MLP neurons of a small language model. Each row is named by its layer, matrix (up: input weights; down: output weights) and neuron, and shows model dimensions 176-271. Each number is 128 + 24 x the weight over its row's rms, rounded and kept within 0 to 255. Numbers have three digits each.
After each neuron's rows, "fires on" lists the tokens most often at its 100 highest values on Wikipedia text that the model never trained on. A number after a token or word is its count.

L4.up482:083134163124135110104103175203141118149155146118102138115135156111120126101138091126138122103166084110142100087086135092146137131126129113110111120153103120135152113120127067124159116162123111101114163087112096118148133116095126148127086126128120128123134128120083144167128132110178113121
L4.down482:180172113092126156164139124161134144080140113156119111141131114085100097128150127109079156110114155156127114092123133118139132138120142183136144123152156105106121137118125144111129154130098111113151090133122100145118118118143142127125134141110137116165100171139134150159096123132125133142
fires on: " =" 39, "e" 15, "end" 14, "ent" 7

L9.up45:143164132119161132095098089117081119096131127122107127158088180091147167133097153129114129136135134152136097111086145123098180122117178116117124137137091132130147129141124152128153164117155115116151116093160124165147135160154126121110096120127092121107132120088132129112113066153102081150
L9.down45:128112102099127111101126095099127129151128129151094112161127092125115111147096118132108096092127110123118140148114176140076110111146132127070139125122193114155145110098149138141115140129157142152155159097143122132123111130132157144100126090108157167156143173092141150155099129164132164112
fires on: " As" 18, "," 18, " as" 17, "As" 11, " under" 9

L7.up249:074114095127138138107063119151150113097163143129146119161177121125100105104111151105079093085169120156133112151124101134130115141131138104179163111154115088149112103119158123161142157095120092125140153112128142110144140136095134147155150114131139112135115135136154148139127108127167093143
L7.down249:150107151159117130093108137119122130101145142125107154119117138163152161143133103179145123106133123153068131147160187124131124144203119133103114143111131139111091114174092122115148112143128140110119096124144097122121129087151117107143162138090106125155149118139142098117146130126102134130
fires on: "," 18, "." 17, "0" 15, " ." 10, " not" 4

L4.up391:128147106107138125128128153108098103170123122118124124130131123147163157166094102092094110123167134067142122181092058090190088122083156102133173135120121137089142102111144093130120133134132125102130111158141099139130117114115123136114141107150131143115097175135147118142138125120133126157
L4.down391:116113153126144121101142148133146122129128123130127095190133147147141096151091136100129091140145107128127112168133140140102166125108112128123153171122131166093135186174142130144110154134176170100110176162116120130127111084121156156101092073127110097120154124114151102156117094110146142154
fires on: " of" 30, " En" 9, " =" 8, " F" 7, " All" 5, " (" 5

L3.up333:118123159120149098109147116165136120125098108133120121151096145070154121101115138141129080147208159146120097153138133152126176159121091100151159111140083138115144118158130144105084133130137093065142156090182119129136137074136151176080113102119100063119101137113143097130100129150104154120
L3.down333:131140137129113165144104176129160117148079117130124138103124138141114131135129115154117129128094139106065155170151113097093122124167159125112090129043165171115123133158102109152107140140149161130139160140084153149134096179149135139151130094131136126103094132135136126207132131125146151132
fires on: "-" 24, "0" 10, "á" 10, "sp" 8, "b" 6, "osp" 4

L6.up339:104090147096196078179117112119114109110125161153118151134150158129137154123111121117073126115173103146107113100120170107139164123155146155151145120114084117173123151185161128115126144117143145137130135102192143130119140109109119153105128131103121118177150092122069132115149133126110147158
L6.down339:109121113129178105120160131156140127144157136123146131135202105146127109124143094123128135112129120085115117149123160153112128148161109121135132091122148146158122107165150146075145147115113139125162093128133132108123130132146154148139125143117130127130138119128113155097127125118092099092
fires on: "." 21, ":" 20, "s" 19, "," 14

L3.up56:113146171140197097125115100113105157111125163131152105128142094111131083119081123131154113113131126142119138123125140107157086114099160116121120147160125067154101095128154097127102111097157133136163105080141163116096113125085093130154154136119146138091106154132113148142087113113122114162
L3.down56:150123154164062129164083138144155149103161149089095134138144134103109108156142182126087113146133148123158101095092142141134126136117149112143159153172149095140122133092116153085134133151113100119152124088139096131141112157111144178126119089185124113152126193129111142135100150148115125115
fires on: " as" 29, " called" 16, " term" 9, "ly" 5, "ames" 5

L9.up196:117138134121118099118114115162127137137142112101123151122119210116151141105138113112146109105124129142116165134163120134143173144111128118116120168129138077095128098123102135187124118105152143083133066103110124128150132121134134138146081106125114134138148127085105153082125133177133172158
L9.down196:122152129149165137155098103103137158119131131138125104126138097171159151097105173115108110151119140151106135159097122129120139107144159102109082113159163129127112163130145093135147122142136136116088122159128164132157099104087135099129116084130105149133136159119110152106128141135106146130
fires on: " " 27, " M" 13, "ind" 6, "at" 5, " v" 4

L9.up215:130111117120169130111110133108156073134159126178134138138106135117132153130122113134127122148113079105092150127107140150143103117109108128124207136118118159127163119149157136090098143111106131095131123159125193134177130140100126097123081146150120110111100175090121109114127094167159121139
L9.down215:144137124092124126170120167114142138129119057186139113112118123159144110120109102167095136134104105113137137147126151113123121105146065156133085133134129121118134118129114118130074113101130185151089113145073128119127122121149121139164163211113108158136109124100119152116150136118126120135
fires on: " N" 44, " St" 14, " C" 11, " G" 7, "B" 5

L6.up522:137114145150108178120120161118144112156141126111111147105138163146153138115152151135096166116160114092130148127171177072186064118132140109125121107126099110113102144138135090102109127126130088166106080087110152084100149118119066098110154120142108127131104137117097133150158121142139082117
L6.down522:124111101129125096089125118141151105108095124149128153117117138124163086138113120144096126085125104146107105120126161135119142124080197108077111125129123139129138142122163089130129144146156082117156132157141094137148150167102163121089109111132084117152167135132108131137101120127082153145
fires on: ":" 27, " \"" 11, " State" 8, " “" 5, " [" 5, "ass" 4

L9.up340:117130165082152124119117125136111160143097123123105124165131117120178113086082142161118116083122106097162087140141151163114179105164116097124160158142129120141156133103100115157118103095123086112110180122178129142105119089144109104161116132162145129120139129087119120083104147133137099140
L9.down340:162139124127147118103137133134086136132098137121121141171121140098111103142121116142130129156113157153138128121122082117158132066095131139168093152129140114139110125153105136137162091160164100083113132088116109137136123148115107120111175129108184114173136135129110110165071136117120119108
fires on: " U" 20, "A" 12, "U" 10, "ra" 6, "E" 4

L4.up866:104082104109176121136083122123163122135113144168120119090195097098127129135148158124114124156102136126149157170155156109122144153131176113163118133158123125129116140098127142095140059128146140129166165130134115112146154125106120130155121114154129137088132131147154102118147139126154086136
L4.down866:107160117103156089146107125162089108138148206158108135118173126115146169159159153111115134144129124145135177128103153123132157151132125109139125107131118105122122168165141142078104123113135096113165116126137122125124121113125129140114142129108098155151154102098133119133201084124112136160
fires on: " =" 22, " film" 17, " |" 12, ")" 7, " known" 6, " documentary" 6

L4.up646:133106175121151118125115081132142161149148136119084102109174129117129117129104122101099159111109096085132129091118122094155110130112152092131121121177081126133111153142121131111100120148146102111126142060183130116109122060157104106127113112116150132135123152097139154122136100145130130109
L4.down646:127121137100127153110135110115110106157117152113189136142153177088156138135130185074109171138145119097099093136115163098166141163112154129129108160114099107152081158089140098142140129146123074110100177107158142153140079101082123066058149104117118137135151086142130101112116095110119120137
fires on: ":" 46, " (" 25, " [" 11, "—" 4

L9.up180:141123125101161134160108150096114141186131121100111133126154160091115159112133100125121120115122110148120119128106133135142161154133137087173126132126130102132138140108120111106108152143156114148183128127151129104152153119141172137179136130138147127149098166099153133090107111106143107120
L9.down180:110164143130152138109128129107072127145158128141070104140093126160139130112120150173110147094127124109103157151157111142094101147132127129125131131156139145157162131111143090135114095100121137140129154087165048148139143137119156088137119107097149101114142136140088089146132119140150129124
fires on: "'" 39, " Sc" 4, " (" 4, "." 4, " an" 4

L3.up797:139132169119126144123130121112111136135145103121161179119129124106107123109116138092130120120127141127134102194099149117141139129102176156104147144190113105105148142168116107139082154105150128111145127131128158109117135093122136130113116121111087099152111155129127148102125104146142108130
L3.down797:128147134107139103125181162133122123147134119153146140111146134180124149111149151124124102158149150124172132140121120085120138141148133108116161128070128138125138155131104139174067151159141168159123132146117102113094156095136119098084129044108124093121105113155143134142190142182102153124
fires on: " un" 44, "==" 8, "-" 6, "ir" 6, " ==" 5

L3.up370:090136151101197154126050174134113140147128135153144136124153139068142156138178176089085169116137171089117109164132144115142122124103127118153129156179126102137132124118145130117055115124144117117112119101132120091102111109156079116162114110125111148146129115095132070110125141129142139143
L3.down370:136149126139139129125105094124106107143147175118100126135100110162110125132128118119108155129137170089141099118128138149120144130116136155139085133102086169077185147112102127094163135140133123122157131106139109119092177147163131147158113129136124128119171106133166105119151171117126087116
fires on: " res" 17, " there" 9, " rep" 7, " However" 7, " title" 6, " ind" 5

L6.up825:109127145121098189161123114153113166088166147139111156114138165115138150104102144097161114087128097120120141127096159141148143149161141145152123088134117105114129142149131143115084105130109108152135154126121062084149159091125105154121121121084140130128127155141153115123149115145102145159
L6.down825:111119107113141148133121167130103132110152125129123120094166079157133142131157152148118183098163128127130157142165114182129158164180105091136145135102180131107186121150193160124094103123134143154143170103127160130121138160118135131144115126081124138118076139127140096133148105090133133126
fires on: "2" 29, "==" 14, " with" 7

L3.up3:151136143111105185074125127147135091134182132138152100144124112080122098104156120115131132129128140139120125118134186101130117120123172164142165179109116141167129109109134146138090114087170153146166127130163183107149108134122109124108112119129153094125147160157101107139120142158116127118
L3.down3:148144145145124110109124125192136113113129097118170154104141103130108145147136151158175124113157113141152108147142127145121096101132130105054171115122089126126131138159193085114136146112136126133142132120104121109112134104100125115056116139159101131100103155146125117142141147092152125129
fires on: "S" 25, ":" 13, "D" 10, "-" 7, " |" 6, "R" 6

L9.up281:083145148119164158143099097101137145125152110148142134099129131104117149145114114119104138146144128141133084108077128173152147095147177142147148167159162050112122109075128122161113171134135147163165119137101128130145123119146123121132081149154131123139159100098157151179068133111147109118
L9.down281:126130099125129159110130128100116150098132133096089127165090141101118097135112111121143126148139100140092099164114102136161110130111144083110087141175146151078153184069098088117111130138121158177152170160165088106121122152134142120115119115112159136089171109155139145149127121137167107122
fires on: " an" 58, "," 8, " Sc" 6

L9.up231:092140152091123106136142128137167173128146145095151145122120163111138167142095135091122123131151133125163128111108120125170050133103145119141129129142128107124116113100127153121107079144127101139135104108148143161145130119109157122099104134087101118130161114117098150096121141173119121140
L9.down231:122158136135132085100110181126119140133061125145088113116160086124101124107117119146143135161112129100153094130104144103130199154130136144121111071124161089161136115141140128133118137115144176082149143176131124124154167117126129104148142122131105109103113139105121144112117130115118131123
fires on: " " 31, " S" 16, "\n" 7, "===" 5

L3.up154:134098127139179139124100090126133143100112150133128111105179104089125118115145081161119109107145123150132149127128185099133150133143179146094105168137107125126133129098105116088124106124155141151124121130109113069141121134083143121119130103140160079091120141119149150155113150110116112136
L3.down154:116161117114105114123127096171119127135132153141075125139160082119116086097176171084155091132109107139133168110092107090108146122137159138129146158098098089152142128072137133105136164083130104121134160132118094118131128117078140148140105115133136095121125078129163148136130163095154091137
fires on: " |" 47, " =" 8, "it" 6, "=" 5

L7.up890:147138097077115124105138118155105100106093109159093107152067107132156131151087111134139143114106108139143086133088154128151105155122121105132100131142081103128158114132093139129124115120098098164131138105173167159148104110138114117131109109132099093112142140098124146107132151118134146145
L7.down890:145136144146125093127109101135138181120137123101101136111186151078098146112187125129137151138112132148119112112161113047073122104057110177110133099097104160170129132142160101081125117152143120134110101153096144143124132134134075090055136136101142160115104140129108150115126126099160169127
fires on: " U" 54, "U" 6, " war" 4

L3.up265:139110133148108091118150112117111154123147145117123083153198086153130147092153143108128121130139122096109161098165138121178141160113109109143157152147088108125140151113077137125107177152142169105140123107141147111149178088111145108096102120120149145097114133097132128083130123120125091142
L3.down265:127125121126148119133143162114124145145146103139109102132139098116132116124154115143119157088101116112089130092140086115113124086137091172153137122105144106141116127106153133092112137164137168190154179113131094112086123155156149124139087079128152143103151121148133112106113105121134184166
fires on: "5" 23, "9" 13, "ok" 8, "0" 6, "8" 5, " were" 5

L7.up718:152140164141118111105112122123118127143122120069101138105099168130148161098109151125200159075134121126154135096118149147116145141115133127096141150107121084124155103156115087122089128158102141090097128134148127081076152136144169076084099081153109124123099151126137103125105152136140109136
L7.down718:130140129126119126151134193121161120128107126139095103127094121159121141147096119161113136113107129161158114114122125123112111111119115145132113108050119163157112091126128166114125149117130127142186100129112140125131111099125123109138146000128116149131130141127116131121134133115110148111
fires on: " that" 40, ":" 7, " where" 7, " throughout" 6

L6.up199:127124121112113098123159119140133125076168108115146149152107155102106137109089136156100171128163099136196143129113102099155128122130121115165156131131073128128087138106098093140113134111123142096114145079152148117158122147115130094159079140129110079144087139112138113146106145107127137172
L6.down199:158146137119110075120133142156150178100145074086093102139139157132146143131128074136121154157135103146151052101140167093148098149129116138134118144154087148122141105126116170128133085108089099137099176132116161154149149170103123128127163173134179159097130110087130108123095105107135112103
fires on: " N" 33, "." 13, "S" 7, " San" 6, " Saint" 5

L3.up297:170170127098116119130139120086113124128152133092087109116133145092093158116098103088115149162145089164129108092142121103123138161088111160116130113102143098114146151119122160109140090051118126163155137143116162144121110127175124135128107126121136068112130144121140152141137131128140153139
L3.down297:111149135162183126142172131127140087174115114102098155085169125165148101137132124140073167141158119101140153150162147137112134127124174127136125131141101086090114110150138136152147130127109163133140135147119098132117094132122137140127121094111089086115119118120124119154062165143109137128
fires on: "0" 17, "om" 12, "ber" 11, "6" 9, "-" 7, "5" 7

L6.up636:123160135119143137157135110117092103108177108135172093125168145142157095144142148138119135120109152124087123135117181138092157094112148126154118140134126116138139102120144098131160141129130111138106133115154116157120164117097140101136144134176161092109093148080137136139086194117152108119
L6.down636:121090133151094117191119077166120139134162139104161121147171112135140135148130134149093150142115101109132136132107116143150114123094136105127142133148109113137101103147145136103115126128140081156129113113121102130143118064096102117117116146180151102184136146091139137117144120149139124109
fires on: ":" 24, " called" 10, "ium" 7, " as" 6, " \"" 6, "us" 5

L9.up684:124147142107153150122127085092111120106098140140128105171095109116144128114125092121072049124149138095133140152109124133142182102111148148126152157144146075159125125144145138131145121134136103132141150178179108151133158121112117126104095094129099134119146163091137116106065134139149151124
L9.down684:125124138124164128120145151133148142121135147116169152120129127161085160148112149098146131114150099148141142123110143145103124113150107115121145131149133152125122126120141091130129134150116128126125102147162119123164124128142147127130150112112124124110115135104087120133128140133159142110
fires on: " " 39, "1" 13, " Min" 4, "h" 4, " En" 4

L7.up615:125126171125127136116124108086138109124153090117124127131153129113112105112112139166128121138183125084150166146116140138148113138136115142176119144135082128137150124114087120115089155105160121122116091115141159097115120100095151138180119122120119128137132157128158133135111111128113116122
L7.down615:072125142121093113167113181148098166128124110136104116115121118140082088146110133148131150123139106130106143147125145129118130141142094129116118111152149140103133122118130160147093118134116154108167122154095153095098146138089153145142088172124128172136117107181135108137102158110098120159
fires on: " was" 26, " Re" 9, " a" 9, " re" 8, " be" 8, "R" 7

L6.up261:168143125116134128120120120158109120117130172143122103126131094119118129117118150115170140136124119130106110139154154123116111133153117107138169150142103125124155089114135075151132103071096094110108101151151150133161116174099124083154105129134135103106140135085120112139086094083129145116
L6.down261:098144123133172135136134166106106112155117094122126084185098096120147134112111107160105118153130112155103123121105147103123175199113117088118119117136103180167161088110112139117136102091125147153127136121086158130108153103114137089122133169111135162152155117113131101153123185151162110112
fires on: " N" 25, " n" 21, "n" 8, " C" 7, "3" 7, " dem" 5

L7.up103:118128157141123106129152128139114126125137162157147115146103141119134135150126154091141157110134126107114136129091112129142152105125139102160142154129115110125148131115117148089113072117190119087164085094151142143122087114112106135123103102136095124124111161124150187152160150098131152128
L7.down103:119147111121116114117110116141090139124133149167168079100137107110125145145145129097137121091142153126131102140134115125120125164107152089172119075137100124160121128081099166101082194129143113093135168104137122176118123116090143153157112000105114135141112151155150149120121164153118165165
fires on: " (" 41, "\n" 37, "-" 7

L6.up365:107143121113143119121145105105171127107157143125134098106146114135089089102095139086125139118129098114143121124110113159158146129095161127113129131189117138117137145087149119097140137095149103173143114115133129157118152134108159180096154099117147134115116180133133108143152136112131164124
L6.down365:115198098127135152140153120116158121146152097117127121124123116127127137145123146153122129185084121122120113141150093135128123156100180159137119104183136129097153124117132099091091127120143110124135131145126135145129132145104161120111132024120154136144131156116163101125146123117125171137
fires on: " (" 54, " an" 26, "-" 10, "io" 4

L3.up378:147094114125121126096066073160101131112153167115120105128151105130136140083112096071122136103140130155150129165133124123107124126126120162136132181129117143186088086125123123148107115108081065114137097106148153172126150130121117156128101124091121065101124140143082106129112127131154131156
L3.down378:086137085120169107154134144115125141131157147107126159168123127194174143131127142133106107153132180113118138134179142115113127131107151119122139144090180124109094115152109087132087155126124128153136148107155110122096119151081109119166114112078185126136123142121106079153114144088094136131
fires on: " part" 24, "on" 14, " first" 12, " Part" 7, " Second" 6, " Den" 4

L6.up335:123143099130118167117088180123123096134146187136152123119124148103177145040101151076105109112141151161116174129173098103145102153140157123120125132135113130135091095105149141145109116125117078165135160077172155107155104084124113113117120106143095111115133174135132161112124121126137075108
L6.down335:070119145137118163129106092131124086130098126115154129114139160119128131133090158107164164089168105143090085139089154147138115182134119078150144126095068148144098105098149119101166120141114112166129115133124158093127156102134140125127137126140155139142129142117105174135112130114150123150
fires on: ":" 65, " " 6, "-" 4, " |" 4

L7.up703:134101150088139118091131122113139108146179073148123125144135153136120124130087120144144172131105144156136138116089116138149131088138187122087112117113132108142179112124131171108071139100142134139128080126152174145152087146123089144119119152126132112113121164113144097118098142119166138115
L7.down703:144106139142183123078126200121123102136119165089097122151111139150138077131137122162133159143143138122123138117126123126106155149158125083109099161122125129110118109112157119151107128089148140169108114115144125147133125137153091165124164119155102134128159137117127168119118118158159100093
fires on: "," 29, " of" 25, " in" 7, " H" 7

L4.up858:081117153110158098133147130126113145140102108109098125113134112129115125112090086140098095112163138116150119143129085115132147166127166101150169189119133141124178100131109102087089074112105124096148145117099104107131153191132150119117088090105100092123095176125100128135124152095108129111
L4.down858:099163145119072128131116107108160152139135119166112056147122147133143119130119121133130185128099135139131139195142161122156155156078074094169128137167118101130123129113126124097092101097145154147140148141145104133121117155149143120137117050138131161151138156102081091130096126138137127114
fires on: " (" 24, " of" 8, "&" 8, "0" 6, "th" 5, "S" 5

L3.up237:138157152143148138136150132119124096156137140114111119117139154120135131132133104128169127090141118083154113094052128134153165081133173114158139137134120078158130125159132111129133119134154132162122092086196197137088115120091111113131096122106140100134107188085110107120105149146136113152
L3.down237:129136111149116156169104142147139197142082131125189122113148142110135118166179180161079143107135112144115090121137140118149169108076125145105132122116111112147123124138166110073099080141154091152188151129136094104140095164178152122080116059144155107150091117172122084110139109150114088138
fires on: " as" 49, " [" 14, " As" 12, "—" 7, ":" 5

L9.up106:103120178134154145094124150133160120127148111150115106126148105104084095127121126111141130058129080185091114163156171156145140099096132109136137129126128153218156110076155112123084122116182105100157145134121074162114110092119126129109148136145116132129128123134111120135168152126158085155
L9.down106:159113098122140129138090144123143124170106158129113127111133136148128155125141146155134135140098181115119132137134160111123110124144135151114128116066127140106093135131153104129154128155083133121139108142141176149141096115117150131124065154130071084111158102112114094129130126127107125134
fires on: " |" 29, "," 15, " a" 6, " Your" 5, " of" 5, "0" 4

L9.up330:133136123068127115166097108109115138161152159121112142137133166110120148087129166108073140167096142181114118131131105146140092162108161153137141165108112116129178111110112116124153150079141141129128132157137182137120128095146153112142125113124106130151159147156123090102102157128143139129
L9.down330:155136150129126153171134122104142152110138165118160109154122116131103144138121130194182131146127133156108150160119167153132104140108089126105121119126173103142119157097170081118118134105169093129112145151146135119153155135084138103125100094163120105156097145154147132128119167120152086154
fires on: " " 51, " (" 7, " b" 7, "–" 6, " M" 4, "m" 4

L9.up864:104067135134155111155098152100090120102099119137099117110141138136130145146154146159162091126149139085125147181089158102122114107168114087132138095196151115103096107143136133129089118086106093130132118169127105138132113138140118126108131138151125147122106167120121094145101145143163118131
L9.down864:118172120123168150150147094073140168151114138164122178166107102108118088129138120137122153082110126152156135108086128134080097128146077121121111149140122161134189125122104119130115149118136109130101145073133111089141104141147168133130101155082089180159169129138153141129158121144124137125
fires on: " M" 18, " was" 17, " is" 8, " inh" 6, " made" 5, " became" 4

L4.up364:132142126118180092113104141114121113153099155114129077088090124143135120086148105106099157112182134109092141149126133121158150158111104119178145114101147123148131106156132144098113146104161168121152125126122175117117102145145147128102154140126128106107112153120163102118157149114125137139
L4.down364:115107126127126140152094119131098137127098120136139154118087082108147137134131134145101149156110146149154099119145140120112151174103095141116098110088156122066191118104133101163128116122155123143136161117115140143149147137173154148145150135110150124113104153108158148115128128176101122131
fires on: "ov" 36, "ev" 14, "v" 9, "lev" 5, "kov" 4, "rov" 4

L4.up41:075142135161145136121090102185114152135131121129125107173106181140153139131114161115178174140131121113123176147126159159130139125158105110152115111124097151178174111110146119149149074152127154103104137132121115115125145153136104120095113125100102127141123122094143149137112107141174077161
L4.down41:146096177120134155148122144143148065122119129140141145129195127125076116097088144146134141125117146106176182147118140153122151150091144077100100146119079131144134099119110105095155133108126152111153158137094142163116117114127122121116148106106132096121114070093104123103128165148075078129
fires on: "r" 31, " br" 8, " such" 7, "av" 5, " comb" 5

L9.up216:180179098088136137177122135068135157101134161156136126119153141094155140115161147130109131151110141088132124126122133113146143115172146111122146098142115112118171141097141115138123139144110134112124147129128159168126146117103117146154122146183133137090127161125130098116115112097134100136
L9.down216:104158111118139156144104131135130120102161101131108154137103131140115074106138138123159125118141116135111117141149143119138127157121115105163125123146129126124156078100149097114138127161108149098115154110096150132105153171068149125156125121140161100084128159094114086147146107114160085149
fires on: " an" 45, " sc" 18, " Sc" 9, " sh" 6, "sc" 5, " dis" 4

L7.up543:107110118118167106132140126092110111137127140158088149148140152098114125077122094135111143134121134103143111143110167141124125114082104094134158130150113113127121143143084130143121137105109170068143095148104111137169107138115131141140159106133079071128122126103118116137102138104137140125
L7.down543:125098101162119147134098114122150173108131116143103124135154115102081122128137166134136122117136122129125153121133140116097193140124116111165135105083144117148109136121134119124137113109119204130106148134132129132147115112111105170142136154153129089138110141117146141125147117084116113119
fires on: " w" 38, "9" 5, "f" 5, " v" 5, " " 5, "ch" 5

L6.up580:143103137117119151131093157100103137112144127126120131164166125106118127106094097059174154124148122111119096121096127127144194116138122142096132157124093100134133120100096131106092123136142108112160107131139146114117136100139142085178115142131145113104139182100099095152136140114130115124
L6.down580:122127155132150094101117155117118087164103148119097118112125149164116126121116121150101105164126155156156133095121069112152155119117111117120130131116109126171129139177191103096108145094126129106097123141158102153117160099143117154104121147105152167104158162128130144145114142094153110133
fires on: "K" 28, "k" 20, "ok" 8, " k" 5, " kn" 4, " Sk" 4

L7.up882:117145159142133129110114116131139111157178117128151142125132174125113149127096143139114116129153071155123163159114146138140151135067110132186171116104119118155130116097153125124065122107134143121132136161178106122144136121133150136105134074149153103181139132107132114114142140135142132155
L7.down882:126084112144143131138140132152109130096095166075100139108134103150109087153129159134153163144085154111145110112140133131122114139174132145079096116077119132101134108154124119130185145119103116170102097096101143099123125133147111144148106136124113154107155109162111120072119133133101139112
fires on: " to" 27, " of" 16, "-" 9, "," 8, " (" 7, " inc" 5

L4.up356:149178125132141160133136093103127148095125187153128126153106140094158111119152116154152120130143125156123137127169151118159173121140130145114095100133145149109166086136128107103120106100137135131105120142161122139111125102108091114120097129135164107160083099114143129102084087107108115195
L4.down356:085121122104153155137129155167166110122146112141135126150167174155140162132134146137110120116089133113163143176162124123148117121127113116138127135103191145153060149206118096123123109135102112142142152146133132121138150118101125143140130101143155107116107111148151120101144158109094114118
fires on: ":" 12, " /" 10, "ah" 8, " is" 8, "all" 6, "ad" 6

L6.up468:137101151077138161135125120112115085112092107117148128130149145167156142130086133101116105110141148068156169122117125116124161113143080143129143121121140090148127126140107162127128108125093121113164168130126107125132066126153118095129088144117077104128156151053137130147122149151116148141
L6.down468:136133110105097129163125107118117133100161092119089116112164159089145062131150127166104119131094141140117138144111097097166092180136125139144150110142159162094115128114116134128119152123071140107167102122121129145123153112115147154126124102111116162160154103140101109081132119179154132104
fires on: " music" 27, " architect" 10, " Music" 7, " football" 6, "Music" 5

L9.up52:091134115041109129126112181113135119126159108151095117141112134123152152112139118126087126113123138157148148160138177159109104069107126107124140122138071108127138112125103126122085149149155149102134075160135124130125118093111148124122126086132132117118136107113118100131128164145116151153
L9.down52:121101124154148138116147141151158120154110109131173132152110134154124127118156128121123158110131131137127157138099143131100147136088177130133101134146144128172094132207119135172122142132105136118171143119174126170160096127117132129087164146112109151145149137131120093141103147120115120109
fires on: " f" 47, "9" 11, "F" 9, "f" 8, " conf" 5

L6.up306:094108106147135108140113156143114107109157144144143039138135128138134116125146114148116135146139098072099175171058141137162110161133095136148141127183139156127151117105116149152119108077117129134144119135124146142148138143104145173115124128137126115099139152097132152163132121093118108156
L6.down306:108136157122120109170152132133102109098124134122152143096103161128104128140121127147178164107149101139134110118143089148123131123154102091116091134136146127112090135120143156153088120102138148133146138134148119125101116165083181114147161143140106218130101149170090124132118157117110153133
fires on: " was" 39, " be" 22, " being" 15, " became" 5, " also" 4

L6.up217:133116121184140104112139155128117089137133139131106126127099157139148152136119080140136125126150105091137120125142121130114117119093173131131141100133119123170111140122124098117100100098075140111165109155177160137122095122140167129119105114115048098141119154098151141096127142129120105131
L6.down217:164119124097106173156115136137140144110118127146099129131119137112157106093132122127177153133121145143123137078144122104100101084116098096164150125045166133124121101135140127103157155179104128122143130147125094136113149151134141105151109028106157143092160113111113128139128123122148177125
fires on: "," 43, " that" 15, " where" 8, " of" 7, ":" 7, " which" 4

L7.up782:163084163146105161107110145122135138131133146130096152098142169122174137104122106101130153140124103120139135131171179143137122103117123113099118128128085105078138124119102139098114131102115103154144108124156143144145136127183126096082128107150075114125148125115115158130149149116109111148
L7.down782:126146113125123101127113131120136092111120106133125166129112165141136111111139132138084157103166129127125129100122136104091122139142139094098121134156146127133101077129149165119115140114123212103150113166087135184116098150096081110127126111140103186128123146195116137125106111130110115135
fires on: ")" 23, "0" 11, "6" 8, "4" 5, "3" 5, "5" 4

L4.up532:102143155114140121123113120135123111133169131089148138119123162083128124160151125118102179068144131140140134116116119160126145083177164163117110170114125066170135167112164107103126122091151136118109120125145098096097139121150128106131107120147139110122127136091123145160100131083141094149
L4.down532:161115102111150154139139109118162127132157116119173142122121107141117142117130132154125125118139116098132171102117132133103142075113153121144120100064121118102125124160211125142079132101124134143098119130151120121150074110117156160135125127158107139118122108128126137157109150136138116071
fires on: ":" 31, " +" 12, " of" 10, " to" 7, " as" 5, "as" 5

L6.up197:097079174131124127112148121139137128113130142140102142142117119172147094101133114099139132125169133158116133111130133124160144144128150139131152095164137119157107145152142092149097172109172089099127135104129156124111107095136158125101136098136076112158138169130127139131132109121069123140
L6.down197:130085137133188128101160140111109187145099106148146124143113115158138163155105139161138133128128134108099151084114106141118125113120132123123102143084139105079158138163130129167138114149088098110128173079129132093111148135106122064160102073110147120139099055133112147129115122154116136101
fires on: "-" 27, "ab" 10, "ro" 5, "0" 5, ":" 4, "ac" 4

L7.up760:141106172138110162121108106130153118099166118138118127150125116113155153106079092114125135120138131102146094125111124152101142096080168111139135143139120104123170097139119123150103169095131128129123144127184173134132094117082165141124133118110103123114107073153140106117093126112114135155
L7.down760:097114102117132113154096167127158170081177118118111094132089128149169129143101146115124174146124185117075080136152143150084078118153140140102130150146122142122120108118131139153133144100116169125152123164136081169116130139135157082099126111140123156138117155139184122106083118125130161118
fires on: " an" 22, " under" 17, " st" 9, " held" 5

L9.up631:115136150083155143118145111097152118114095126139147143145133150135116114145096157124154101116115125131118115141113138123151170129149117122144153087153156141172159102173135158079117119109134134092186116152170153137121082138115150137067099126162124121091103172135091117091109110122173144114
L9.down631:123220131101155113157154120137109129134140126143118128075174091107079084124144138125121113110135132136143127155139160139114062137142051116175151140137146099142154138125139148140124067134128182141155078167144144147111155120101117117128119122114144092144151161147109137147055112086105127119
fires on: "," 46, "h" 5, " (" 4

L6.up832:167157113097128138091115094128096118126130109126140134110137127090147079115134122149184086117108118111113169134078151143135094132146145156151125140138114060117120130123152129143136128094142088143138106135147118090180119117085157117164168141091136127172131132133117112095093139152119131153
L6.down832:095119152107167135158174150104150110114073156156103105144155113131099138131141150115114147124174103135126164106161104104109156127131061109123139129117106149115113169159089120151133139150117180126122151122134137117103145104157144127099140134119109136127142100129120109180166140103152143129
fires on: "==" 28, " until" 9, "-" 8, " his" 7, " with" 6, " since" 5